config.toml
num_hidden_layers = 12
hidden_size = 768
num_attention_heads = 9
num_key_value_heads = 9
head_dim = 128
intermediate_size = 1536
vocab_size = 32768
hidden_act = "swiglu"
norm = "rmsnorm"
norm_place = "pre"
norm_eps = 1e-05
positions = "rope"
rope_theta = 10000.0
rope_fraction = 1.0
qk_norm = false
attn_scale = 0.0884
bias = "none"
tie_word_embeddings = false
parallel_block = false
init = "orth"
init_std_qkv = 0.0178
init_std_o = 0.0145
init_std_up = 0.0178
init_std_down = 0.0
optimizer = "muon"
learning_rate = 0.00115
lr_mult_o = 2.0
lr_mult_down = 2.0
beta1 = 0.95
lr_head = 0.0053
max_grad_norm = 2.0
warmup_steps = 200
schedule = "wsd"
decay_fraction = 1.0
decay_shape = "pow"
final_lr_fraction = 0.0
batch_tokens = 131072
max_seq_len = 2048
doc_mask = false
train_tokens = 880800000
max_steps = 6720
dataset = "wikipedia_en"
MLP neurons of a small language model. Each row is named by its layer, matrix (down: output weights) and neuron, and shows model dimensions 64-191. Each number is 128 + 24 x the weight over its row's rms, rounded and kept within 0 to 255. Numbers have three digits each. A neuron's up and down rows have the sign that makes its largest values positive.
A block is one neuron, or neurons of one layer that tend to fire together. After each block is what it responds to, as a language model described it from the Wikipedia text at the highest values.

L9.down425:120099130125176074108149074098192123093142099107143109127123139104185147122123130130094168149114119130114130152069151114155100129168132114125119120124143130119126113124129090153137156141151122120125155112129100097133142108163121134153154102167125111128108085154158150105142127100115083135128141125144137147169123119126114132199158121178136124098114153137158116102105106166117125125133
L9.down568:145137105132136152152153098125125107144128150163122116100142111095117117126112097116140114118122119152109139135156161133112129112100118153136134103149111146085144106101162180159105110099083125121102164122131078130133106135110138115133119124148145136160129121093124120176115128136141119149117125130135095132146125130120121122155078145123094113106138133113138113127142126104144144140120
L9.down636:162123118122113128155160113134123118196154122139122131143133172116177108144116126135144120138116090164111134143118145122138115130146097117096151150112151111124113118137151116137120133094097128149161119148130120169097124134153170135117109146139089085185104094097148171114136142160132141096151091136130126117141119129134115097148134128159100098120150172106138103109131170131137141168082
L9.down990:088141153135129185135136112127163112128114146152163144142120126161124148113158134130082101127177152133100121152142118169136107133114100122116110135118120156136110131143141117127139121122140113115151110138080142073129117125155119167147114083087098121119109142103120127131108134139138111169115099167120138099133132102135068112157144140130131114103138127151121153118142148145133116154159
Before a person's name

L4.down44:144143132077157127126111078159186128156129091114118108123116127120123105104124147133155128108102126123103143118139152123152105138116093145181073110092157121138149084120110104128120162144113127138122159122133110126145122098111129122103174126079118119121092154099105122132163124108114105105164137139145110169107106087098120145163115160114150113134125127119129128176118136108148123121139
L4.down284:143105134123138118130125109124132163067142063115143117119103126137106129121133137133155166134109142150078093159114129125139090161130163120119155090160108134109142132143101178131095145098131141078132169128146121139115176163091142160152141175144107114081074115135142137156108148080106139109142104112138121145158182134097171064119105128130129130113142129186151113145130118128170083170158
L4.down1227:092112140133099093110171092131112135130163130129133114121097118168144123154109113112102145142166179098097115144147175147096171108105095097135143147164140127079147121129120159130144118111161124138085133111145139194116143118103181161135148106133148145113153114139161091145111117126169090118155087135098097166122132114148145166137156138103158145173128132105108110119113123152175096157079
L4.down1289:124117109133166129120132108145179140095138140113093114155124112099126126167101166100172112126061119091111126148137150164125077121052154124144146132155120149142088159131085150135142143120095103138128109091134125123157130135142112155134154158166116128126106134139147115143085119117111102123095149108136116107103173089106135107139123107121133130093160110107134125108153079084150107131135
CJK characters and "along"

L9.down528:118187103135098120144136105126113123145127113118137133111132162101098114147128160163098082109096120101141149128104103143119180132104115115139175140133140073131130123153148134141168103115106092145126137118157079132114116105150167120078102137099126089157112140129122147155151135157120110123116138159143081114127125115078139171103147121120081110116131133132163177139150141132139118127158
L9.down1002:116138159128104125095137107191153131102089149141121162132142083146152133128084088166127103128146141133172149126145165101122120141107128127119109071098117183092134154175113120094126113123110131166101145111186109110163164144136090118148111130150165102145129118098143207136126137145143155129145131139145089108112147134137121148108136119144135143131146095135111100147151132102118163114103
L9.down1158:149161120122141143107094145120127108116131120119133129120167137121158110149141113115173164084129137146111076144135110136131132159105120158138115142166107132163104074110110095125183132150157122119125123121121116152124128100114175140116125144126057105175107105126157116138144118120111118107074116106124103135177128101106157142133128095096108125117141110147139178165163151166158097127134
L9.down1248:117107144100154127151124107119156106140129112109150130114136160134124136150133159161143160179133110139147130146090137086141136120139164152061137113161158105172140133110131121125115171153127131125120109140150123121152122151137148105106140135119149130113103116155126106152107119101157134184127173139148104136126132118144144115106138152124137138069130141141147121113133153123123114156133
Word-initial V fragments

L7.down1365:058143164141070145159122083112132103092110132129059121110102186121155139141146159161087167152118129101117141127107166101088114080135119101152127166135108179154117114144132134159118126147092119106148124140110132135133134107105143121156124113146132117121080071090140135102106127110142133125116111102137148127150115136128162139134152121137121113127124156097112101119117104131121140145137
Path prepositions, soil suffixes

L4.down128:128162085116185137123136116153137124140107132149144130122126130140096104132101125085128145147143106133131155105118120098155136111198156110132150132163157127138138133147126122126152163113123130141138120139075134147118133208121123125090098083085090139094138117120116092168142101160131127117110104099177135098116132151169107190097139130127070146127181126133137111130097105187110131117090
L4.down932:116103152156132132120194126141064136137093117134131132098102096143107136136121145135132161103133124201118146130137086157119119143135095139155114144128118093097103132139157113134128127123147119132116150089137132136106095112127103112113146136132127152157119106085152143136137117102102157102133155115152075092090134098160107092131151141173156134096091117088138194178108152146147131121125
L4.down1377:127136142139121141092130174124132091116154129141126147108111117104145131150100113141143129117156103105152100132139163157101127117137156121163116154112127125117151068108152088120123153110119140097100138103088143099130098163130121115169113131151096133151148138102100102157125127159103130097123151166141141097129146130121142071116118158125197161121140093127155107155143126131131105126146
L4.down1381:113137096107128108101108176110111094178147124152095124165168132106168124132181084140155136127065134141129173145160136117107099114118130145132087175183091115126135100150123117089133159096148130139142138112149096135127107119123117098108112153142113128140104113125137132118144139103105130139104121111087142109143116161086108134127104096125176122139127141144101156136127158102103135110118
Word-final completing pieces

L4.down38:104131146152080101099130095071171133125131120110103132168120168105149136114132130134112131158129136117117103151142120147061116095135119105149170121135118106144121114147116121128120143113106104139071106153127112105144139142140151141133100135129134100115108143090124160123110141085141120094147130147089077148133146125114119125136139146121110120155154107092073141137084113171091138114153
L4.down417:085140154133079131115122112110092154135115092141159148164142177120115112129144149097123082111067141120140108130089112197095140118173121143200167117114105140112128124126110166097133124134100124143107119107143116102132149132152133094152128093103108087142144149139119122074100134103110099170142117163101090140094138110116126172141116131120130107140071113109155150079094081114114132103134
L4.down540:131106154125097126107148112082146097106117144149145135163106145072112119194145132176114093142121083103084102143107152154118117134108149146099132125120105134155149142134101116127094144109095148115109131098122139147125066123111078123158107109088098106093113131114148114105132120102099138129132128183126162142132098102112126127151120133142114131159174138103131109154144122125124129126140
L4.down860:105088159117114150106124138114064186122110128115162132110115125139127141118129142124138161092117115118116125163119111138123124158150127094127125168123115183113131123112138092075146132121092134141124133124139145084122143163160131148116145128096157133136066110136139117106125155125153133122096095142114116161135139113154107101133132136134092133151114126142088175130109129129109077129117
Noun-completing word endings

L7.down794:143103136127065158142150120104149138168117147145152066097172122105085116132140108147100119091106135141085119163123119112093130117160129115152158133094121125130128139140117113136114107110116113144106131132183137116134155114132162167125122131092095133111167127143158108120127183122098123128144128133133115160137152118160120150100136119139130076153166104119109117154157102164148144160149
Activity and process nouns

L7.down702:104157119152149101123183089060127096120140155125103183116134139118145120117150109146111107089140136109120158141144144124111155077180121134128094144135106171160083109141129117177105124139145090133142118111122173137132123186091079085144152110081177100121142123116074094128158147159118116114105162139097164140117109091104116147145120124112115127148156085123167120138125101191143106127108
Year digit after "20"

L7.down162:185157130135119203113129157131112116148126093091163160110139126107153140113131120146151142082110124152140118159135161111128155120054164126117116144119105145124129090104097098162125125126078092136163130086142139095136107121158111125130124101124162127121129110135121138139071128143072144156114126130112144096133142149169153078142150106138152119171100137061108093156156103078123161119141
Final digit of years

L9.down250:144120114095097101103096126144094171113137150089094090119110132170149131121157158128120156147151120106127115180114125113154104108106097086193132125134108149110130142159120175114137115147118102120107096132092136176142138119132115120159149167132140171142136124073111117088135101107098122166139130127096136130165114111127118119110162146113111116127092172125124081112179174121134158124117
L9.down534:153169185124162156141118146131180143121102141133133162107136142152112139141145163101117119126126140169140121146126129171089133117122147179122168081156140127117144190131129134129161108105209172107114121175136127119140091095113081148147137123110089158130144110136123118147130143112120116143107134121105107123116136132134169097149120128140108148132131145132123189105104159114138098096114
L9.down970:141059091099142111135155119151117106147151141120139154128054131087116119132137122088110163123140173137136121110125140107145155100188088127168140133110090126069161183125119097118105115135142113180129125118124129131139109159106153116137152136111124140108116144147113156138136114119162129095126072161113128086150133154139125111080119139095109100154114173114087125085102161126143131123122
L9.down1400:127136126156112134139155149117132137072143140082144118123157142132181116114119092119180092160123111124103106184126115122132142112143130149128140097119105138126126122106108152094134131114102109126150114124115115171118100136078167119122132150167136144129138107140154118112162148096156145105107129126108163145141123125154118162134099147129124127144135107119140157128156132088121121133129
Year decade digit

L4.down8:138147104151129103132121087121117122161100138099170103123117145140178091118170124155139119129164143155089159101119127110121153115083141112098111120164153131163157154159157122117133132157111147115169118120160128124112162093094160123128109107147155121122134104094130106153115134113150143087167123142149131191086124152154110147161163123145092130102156155130112119139182130121113134129121
L4.down347:138119175110093135101136092111147161122173140098131123181133117100107079100129106120176131165116172166127132148129143144091110127125107123133154146099147135086110142140119145132132142155092109119101123133104127118120131096112112096122133134134096160120077120139099115130111102123160160124123124121099099142148138145082147134126110082121132131132152151108116149092127103075133125146101
L4.down411:111121108117131140137102122107087096184111157107101148128165140107152141141124145105144123143121130132091113158091109145139128088113167132115101090141157119158130155147109111116177163133154133116144131146145154187131103117120110161136121153148110095149152132080152106122123133098099133146138114132136170158170148136183133161103135118150097139157075153130135126170154134148111095090128
L4.down556:137157114131146136148126168111108156131138114110154120135126153180122121152164165145087148149127132121112108114124138150137109125095122115113132126134139149157140106159143114138100131146115159108126126095150130123114155141110141120110124146159147131190172132129120124145150148115114166092133157146167128130109103143123152170124132123111130123141149149127186137135153111173128152101113
Second year after a dash

L4.down32:139093139157153103158144079138135126079108104121100127145121115139111137106112182146108126178127085111086138121149109160106144163127125120142143135126088124139168127119138112068106136097149095146144180149109100128135221141132124102140118161112109108102057161109092118112143081153143125128137126092106143113127176097105151138122166099131125122111143149097146160121099124159110123080160
L4.down274:122134144142130145136173134106130118119128089125144100125161113124118135157120090098112130147111113100135115147099121097119121131119129163101138128077123183141137134095130117140106127110140124148087115121177148142128118175152137143127118083131123133107111150144114130126135112154128126130113181123140098135116144172090109121193091109105124121123152122103128146119128126147127118099136
L4.down612:097107127140109182147123197115140115124125108112123147151141123119096089146138097146125128186159141115153149097111118159130118135141119120128127159121140131134104071174148138141155166175166096106113121114125125130093140126144079098133134119115126136139119144107149179116136107169141154144118123149131149112147145119082132151144105167134137097097102090133180131120093127128120107124087
L4.down998:163097143114108132143074122151138106128141123161118132128133123127133121163127084109135082136134083138120142102125087109123150140158122136182141115082107180092111143116115153118156118129170171109124143080159131113121122121133120122162090099141129144126128141133139134168132116140094077123143175158128104151074099139137120105143122106105121143112101092130110135125104134119151144117092
Hyphen-joined name parts

L9.down23:153113081141074073123081137123090149114097116116149120093147100117125162114149147108110101133080110115106117117156114181140186141101102082124127074132121179111164115114119087137153124141126069105123103085146129105146152113090061139133101117098133138109123156127162082165152161150100137109109158150167113129162157139123138119151170094135135170126116155158110135129120091107102081149111
L9.down1285:122071160141088072147131118123116146133132131166153104156127114172118089110133155138125116122086168180104164109150139106091140102152158117116153105135165125133121135145146136140099117100126142149154081124152164150108130110096110107127150096104159149115122134101173110112100104096126104095087112081139110110151166136132103104087114114177108141166150105169131098171116152124108101122117
L9.down1320:127135148107099106116141159129148135121138142122121172136116154150132138101141098099127142109089113077129141119148096129113108143115121100122115146104102088166117105142096136130180112200131172116088147093155098158122142111124120096135123171173146158113133074128131086118141134119116129132096151098122131143072157131110123144148120154147176132170146139155122142146124154133106137109106
L9.down1380:179116119127169103108119154150112140128091073091132123136118151103170131094178145194130142112134127100102114128143177095147110154098117136099074160100085141111124093141102126126155102122140118092143107103138157072131098138112121147131133098126118167130079137152110161100071115073147146140154132122106102160140130105141115131133137102132107120153115117118163158155131143103145088153101
Degree-earning determiner

L9.down1099:102154119142145145108100095092152146172150199145148134165127130150154119166112105159117153153112148137137119154168144110121091166164135131086102131139115120156099118122120084121129134110083126158061149148096125106153139131110139129097096113125105138145154097119148133141167134126123093112121172137126093120162143114120125168077121121119146142113108117158152155155110157159099125127099
L9.down1247:125079135111107160096153115082088105137128119122132130178166126112111116125104125146115131123137118146134120110125124103103132161126147100148151118134145104140121148200136143119103116144124103098138104137118130127171132152155117142120155108070105117106157126153111170146128169127138119112126134143105103151113111134131064105110120135099130191189082080113101143144143084083105195113174
L9.down1313:096118106140093141087117070116109116154126099073093173186131161121116103120155119182121151144125120124143128169124129167132166139150139127112139129117132156116156146127139124091196107103150109130108109124150084161110126088122049106123162106100151129121119147130142111110170135128130161141083153163125117116118089119152198122123126132161146109157149138144114131123126098120125099103128
L9.down1346:154129144116156134089120140105125138174163138156114127142126130123123115151141160165132148148127108108177131141094147158140105128118186131117095150140175130123173142094132110114114136124153116060111123142117116137100115104125081138115147132113152165161116128146138132103124106110150125158115102089135174099138120150117147117128123127107149121090123120109123158133164134157134121132111
Abstract head nouns

L4.down629:123141197083146127093090109110139140139126136122099090105125124106119181133118121105165124117142153100124122169097126131092121156131112109158154110152143145117143129120136124100122142150149151105124164107099159122100122127160105155153131181120126133162117156143140134114119120166154128122145127157161107135146127138148123157102106146087121104108195116129099140127167121109112152089097
L4.down816:130118097156137153123105159140150094128144129107176151069122142162120144107125167148113134085116132132086137121140150144068118165141084143108145128128131126165110122157145097129117184154129118099152151102147163091146109112091121093158162108109115110126126147166138120119084185123109151163138116151147152144106142135104100138092183168142172124173132122097087125119095170104119135142148
L4.down1161:115119173124103124106124139114178137179140123139120135129144118080143116128118121122155096119141150157087088123146141143116114147114120172109095128182111144156136198147131125164143105140131131091151126097118137137115132133129099130123114094134098107165104135142096133111119120098126092116068136134134116156113150135089116174154113160162145107128170115162102178118133160110117154141119
L4.down1189:139104154123097116126125135109125125112124090142101154140137118155151128150101134088137125102125082152154154133087151146127164146091156127134135132143149112155103150123131143126168129140086117134093124167126101174136086131147129139167074129112119153125140113145155131144165107155109058147172162130129133101118106154150147106096148110091115153106155166146104142097092106104148107118119
Causal and concessive connectives

L7.down983:097118156121136133180090126135091132153134145076137155125155153123114127125105147120104106129176124115152112131109105106074095150131130123133112111080117094079134131125110160113117101122120054077156146136098128134114134127129155084113104171098104118147165157113159163110120118129128178150136168182112176145132124109198133144113099172105134119124102121183087127124154126167171090106142
Digits in year ranges

L9.down108:124142157112122166141125140135122136136109110103142152124137165162160109185088110134108135154151152141138124136104136158117107102151190117125131141121148116114159158125128103107077114081098117097118113129110152119136123148156131140132073182093124185110132152135153151127170122119159185134173146106081109104134122138123131089147129127090120165119093156103084129148142127184106139115135
L9.down567:131131134109129119127149144190095124127112124173134127133113178102162125108130100113148149118181085134115147160176113144150112115124109118119138130147187109132165138128060162121120159115112115142091118186115120107117118129139090134163147135093162130107148130119144152113154089126133127085146082095075165156163123120105124102141160120071089097108085116120147121164120137088125143081146
L9.down929:146138132096124137148120122126146133098145156063128169106163103094140115153070148123152121086164139141152137146124106113147109136096093143112123105142136107121158133117134114180127143162154142108104063168126121138130112113107107138106149096093119144124118122161102167158139119141149129151156118096096107144161134139147115135148114125143093088116084119124126151151142127096154110140105
L9.down1426:136123172094112140132141089144145129109109130128073138132149127132170093087099135148152161169147124128140162140179161125130165129122124080080118104120117142110144148135067113129095109150141117182131117116116085115106176138128148088100143106120112101125146136109130128124137170119105112120100117107167089113140193106092129133098140147127098166124155134138151125102129117100133146148113
Geographic spatial relations

L4.down785:123117095140128099084139136099141150112102121133113112136094160086104105163139129143127177117074105074096106170114113128099119136163126136065125101165135152094116119161117160101116127145112111116161136072161142149094116125153105124144099137121132109127140176141098152141124168165117122120112151145126107107097131139152115131112146128114128152144157101099087108140094089137091134126148
L4.down931:146152133142144134123123145127116138144134097087138129161129137148073095123121086132134130106137096099143108133097161129107138117121114132076132114143102132106116131126144178096146102126114156141109100096104177138150157159121154143131152130102178112066118145130117107130084122160097144133133099086123114130141139097084107075116119156077150175127159157142165148181113123143123130125177
L4.down1005:151119132098135146148114161073177078080139113110129138119160175116094100123125093117157142160102123114116167099118152113116145132139093131133171104115086153131166099104131147116119127136144131114104144142151114125105154145075132105113116039110115149125115162101129126125134118120128185150112159123124093062135155138102163125131126136099104073156172164164122139134132099133148090172135
L4.down1403:123140114158131108103150117068135085149078082115098112109102127136159126127138138114132098090114122118108108106159134107169135129122148105117109096101127183101147112133096100166138101148115133108112110139178139117151148168114112116127092164128141179140120083144145145100114118121159165139129131088100135127165144139126120141107118145116132142151140134122135168091104124145133150128111
Year third digit

L4.down67:111133130133095173141106127132165129128131142068116150103090123127167122125171164122108122164165154120112137147115122155094133147121115101173106159145154145168148123111113136126143134117161099137128112165129111117115140090104127134139155145141115113109153157171145125142162130120140155100141125145129128142103104132108131150120121143118087117170125174136167098120141114114121114192096
L4.down92:144114151165165096142140132133108118107122148203140130127152128107102167173122109117094096142148105106163143139132119109148154137128147173093130132134160125086156135083106102116169171135167142172099132144124107149133124153160152116113125148121104109125130136153120169134110126099135169165127142132119182096135135132144086175141132120110165148140098148154129062128086142170148129179120
L4.down602:069135151161137130130133124139142136136165099137089128143141126132113129125158133097118156131132125120119131158152110121113129189149153130157151151092102165134141136103125143132091118111135158114140111097122161112148123112116111091076157147134120115152165095121126148141112115161138132173105143119042077107113091144131138125117099137119192144090126156161124106134110131152123119098103
L4.down1395:124160112101136142137133120138107103142170111128116160138163166108100126097147115120140143166154130125152090147099156123133125123147152161127085049124134114080139109116149087137153175139139111094144113166150094115113155120110083146139149116161118132130138108119110175111159139137091098162127099139139143118129121159135144128171129119160151121120145166145103149124129064120158130091158
Sports results and stats

L9.down34:115151150096160137097127109140115116093141143167101101153114103120114136140139081142159140155148151080105123152165145144103154154140132139150145121116148186139121169124130145151103157105118081089124146115068133084135107086171139123139133114100152106151086161109156136110125094136100128129141138107095154114143170137125146137128111126153130154112095119115143157140148112106137138144137
L9.down229:175097117121146119130118105091158120152141115167081074139116147118148147131128117129121133131161130121137149133108130123109118146132127157109127132133175160112157149174173171120134076146114129131093139109147146067115150115145137076175152143144113147144112144142140139109127125110113112124117109113174113121117118118122124085126118117145131146115124125133077124146177126093142136169095
L9.down777:109121081139176129133158134140129108084137169123132035130139128158120095131123094171144174134155162126133122135146125154157169156147077092140111140115112137105147167110146100165173125142129120182152120141126119095124109088101117125150130148127123162143148115111133110161124122145145120123157162104109104103092094146155132144102133129105082118159128134162122124139118156119129118125139
L9.down786:128110134156164131122123140085158114133060166125143104149122136132099122139105117113103152146121116159140092085146130152137109154118123151170135142115114139161111157150133101098139162129098144105130138126118092112142133141128151136101109154110091137158155110136098104126101126094147174134129117106134179106085126154093137129144150157128066103111138165134131144171101155131114149137106
Sentence-opening adverbial end

L4.down79:129140139125130102120121125088170140141129138166127162116115095148133160123155121144185104137145111098147092108160097121125067085152082128101095120112124126122174131130121125117132132101142110136126121110128095167171112127117115113136173146109096097125068096107112166128147117091146112130124102131151106143155125123101079118097113092103137173157091093159120130122117128157220179155086
L4.down496:165136122127106105157089144189172125129139120119136171110095148120119151143103112136150133129126129128132125128121135145143112124084145128096122125101124111130128139129091126116100111153133159105118113137132128118136161157097134139107153179142134159133124111135145141092128152163145124115150093118156146126111131106142140116153159139137130176169125159094128114131126115104151092134129
L4.down693:152144075150127125125116119129101129142156157160114137121131128149138117141140153112161141135123130107078131116071097177124172126090133121095091155114112093121094153096118111141139089149151143119106146082133141105138126071145117120171145099153131172136146084116133111122141120119092086095122048099171122166144121110140103124139121117129087161126116088148123124158139133134096133126132
L4.down1399:140159138092150118097100116091090121111158148105100142120138100134135061077114132119107128151104132156116141110115109125118135108131125125108141101111195159110127134142097122160135141115169118160121135104132171124157114150150107131099104127110122098125108132144153133103142121117141143132138120122163126114134176154120122103145127130163136088098123140127109168166132125083177129136145
Roman numerals and W

L7.down1391:124096118122111105118151138126078104088181125121139131141124173112128120112120134168114112145123132126097134137106122131122169109146151106081120177145160133099137128098128115103162138141118116161121092091161165143114104116174143176134125114095113101153143143138127138150145126125129146170153145149119104145129104150157135152183140117149158121139169112124103168144090193137139121120114
Separators after names

L7.down1084:123174133104082115105135101136124104143113114106146081135107123152181152107112120111146130122143137114149112138121141110082142125110137138070153128093133134138111096126099165127136117131185165148155109138109148114094121109120177131139105112117134146157118144109120112081105129167100126130071142133121137136115152120129119169128106099147171134115161136139128136144130170176126148143134
Role/position prepositions

L9.down798:133129161109102112131116086130119122119122114176138131140155113077124126098118113153209143156077139136173129157134143133097095114124127161130123141118179140148143122125130144151140119129145110115098118111155155118122101152136105139134106122151125169136117094144125205160114148160199100112146127166136101103131110124092119121105097124094091117133129072179086126177123120155154129103132
L9.down972:153152121115123163070133106199153086120097126069129152141137095114114128133124137157140159133110099134099102126118109136104108144168107123113091118130102116148133125109125127145152132128149109127147167075163114153110132136099180135115148156137133169092147070147123102108180166114094145146121107153120098128094155117111155087156139129135149123154110147114171130097108130137143159121092
L9.down1256:105172089151173163099156159135121114127126149155143119108117146118127098130122106116070104117097109155156150106165143147127078141127142133171102112116136132143126149132117167112117157113163109174134153120095179144135156142132093142106175102135113125134116092097105139118153129169147136164111117133114134153148130140142124163141157182166126134125112145116144151118102144134149125145119
L9.down1520:126122147116112118138113117141075143156138112135127145166131103103139138137126105115164134135156088116133112100103128143115104094127149154129168131112130156103125138118092143171137083161142133107133109094110121105117151149131121152107124109157112125123124114116106113172134158120070121162153114126157169141158182128099112131108129114104155142178159152183174088159095130135124123133168
Year final digits

L4.down61:082118097104107156115104109135143141148122135114147173151129137100145130112156150118155136110119144128144111221158118142156140110112148121172116144157095121132117109130140133140146151087148143101125163098131132130138117109093138108122117142117116124137133157130158149130127090102114149104135130118157139122129110126095116161137116110149138091098125116134124121156143129129074115118143
L4.down138:122102167128104121195184130149140150173064139099123161158130148140146127084123157165132138115136132130107139124130100118146085130107099143082105152128110154156149133092133112144150144125122111098147091170134135160115145158180163095154107097133142128051144134124098147179089121144118120133087163126131144146106149078136094123111116146170110115146156101126107110120105140099149147102168
L4.down385:108120135100097137141168122121125122153142123093146120157135106168123123161126130141078129190119134132102094129175102150134106130136152160106185116083105089124102113142077144144132153113083164172176121145147134131145196103093139160167171152137159145141089139150146131150128101139152162138154170112105116072119117116125102123126149138175131095156120130122142149125121159151121114109178
L4.down1272:079156129148131165094132121162120097152068104153124118091156133137129111104130091146081127131076103106135137124178112154109129129136157146126115144131109116120113109096135127140117125094121123147160129130116136169166102104086125088131138141137127091113110148111140110160139145118149102135173145110174140180127108119182160140113134098137135099125146110178115120158184107135087076166150
Career activity verbs

L9.down387:095119140148095123160158147101118132106103172134152157112103144098117089091116102156137139154106131123132118145122145122150139115135101128151142106109124132126153097138130139122126143168104144120181124130121104128118111095133126129135116094069116094129150133155156107098102112121137157153143166121163174127129154108101114164151113155125127128094124129124140113126167113139113117122162
L9.down797:127124140159133155202118162148144145148122146151130136099124133173118131113125148107082099102139109172140135095139150149124101160181081142155144124167122118093101136141130100133113112119111109109097173095125116182108123139104145162146086104101121161111102107183125122158155136084115157125095091133146149159119108114120135111092106070139122174094111122140141173136138153142105150125129
L9.down827:091122111105160101136126141131129134097091150116096154107162101117134155103122120177110157156119089143091172149105106123114105090140108128117088133128143126128145128174129126098125123126112115152127140118136098133139109176127137148106122118112139160143128130111094115081146088175128130164144101103116128148160118150108113146163115147097125143109117120134159122188137160132111106105144
L9.down1278:154131154132121137172118165117114140147108208163112123139134155147115109119142138117073078155103142115139140124097141158077080129073139146129130121079124124119104165135137141078134099133146092127119113160141123131104150170103167138139111102156086157153129141144094128121107149097141109163173114130139113152139130112135123107135125093122113147133142147133157162127136134128144134117145
Second number in ranges

L9.down1026:096147101167127106148149135103128112142092131118115108088102120159141105153161163130161137144106101150088080111140135106109146150136130102155155109109145088098122115149128152107092133147144151143123116138119105177117134137119152107145183127156149165147137108158149113120107071114136131121151138094118121174123073138152139175130131137134126146108120147130111125133137122093110119112097
L9.down1125:112141119155110136131110094132122165132096141166139103177155162097118116111129159132108094146125154150127132154121135139113156101135144104139164119108137142098134091126116096146141112105124122138124107149131053146126123154119110142124116148149146124113095167113143140111156100087122101186118125131133164173102122113139173134151166125133207130100185142123116140150115126148126133114102
L9.down1129:103142106120153131135103143139150167183139106187138132123136127110143137088120065116131140084172148135116120119139173146120127085129104155121153145117126131092129187186110115161140104166109155130108094151162159130128101136082126122084150073144120122084109141068111131142115156144113144085092144118127074151151144160146117119152131136117145143109116152163131086108117152111131132110110
L9.down1369:110142158116114110114120109097120117163120156197153136124126145141165144121139118103140126147140140117136114093129162140132163138128127146138118115113113133164099147121127173125117135162172125130137100111137118160104156137160134141111098105142171170108085167127134152121141105082155152156073130136166192125162127117108123130126165154132083161142132128142125107116120165132152097119137
Foreign word and name endings

L7.down638:133199124114124091167167127125113166169126130141130125111166150170111119105173139156148115126145067141118117097150131162133126151088150162093150156146147118140143117112115108095133137128148108106141137146129104105174137131123131142142114129153175083134131178116098142126088118136154147183110140160153142115152122151138141176102146153093173144147183131156130127120157168098116157144079
Clause-linking function words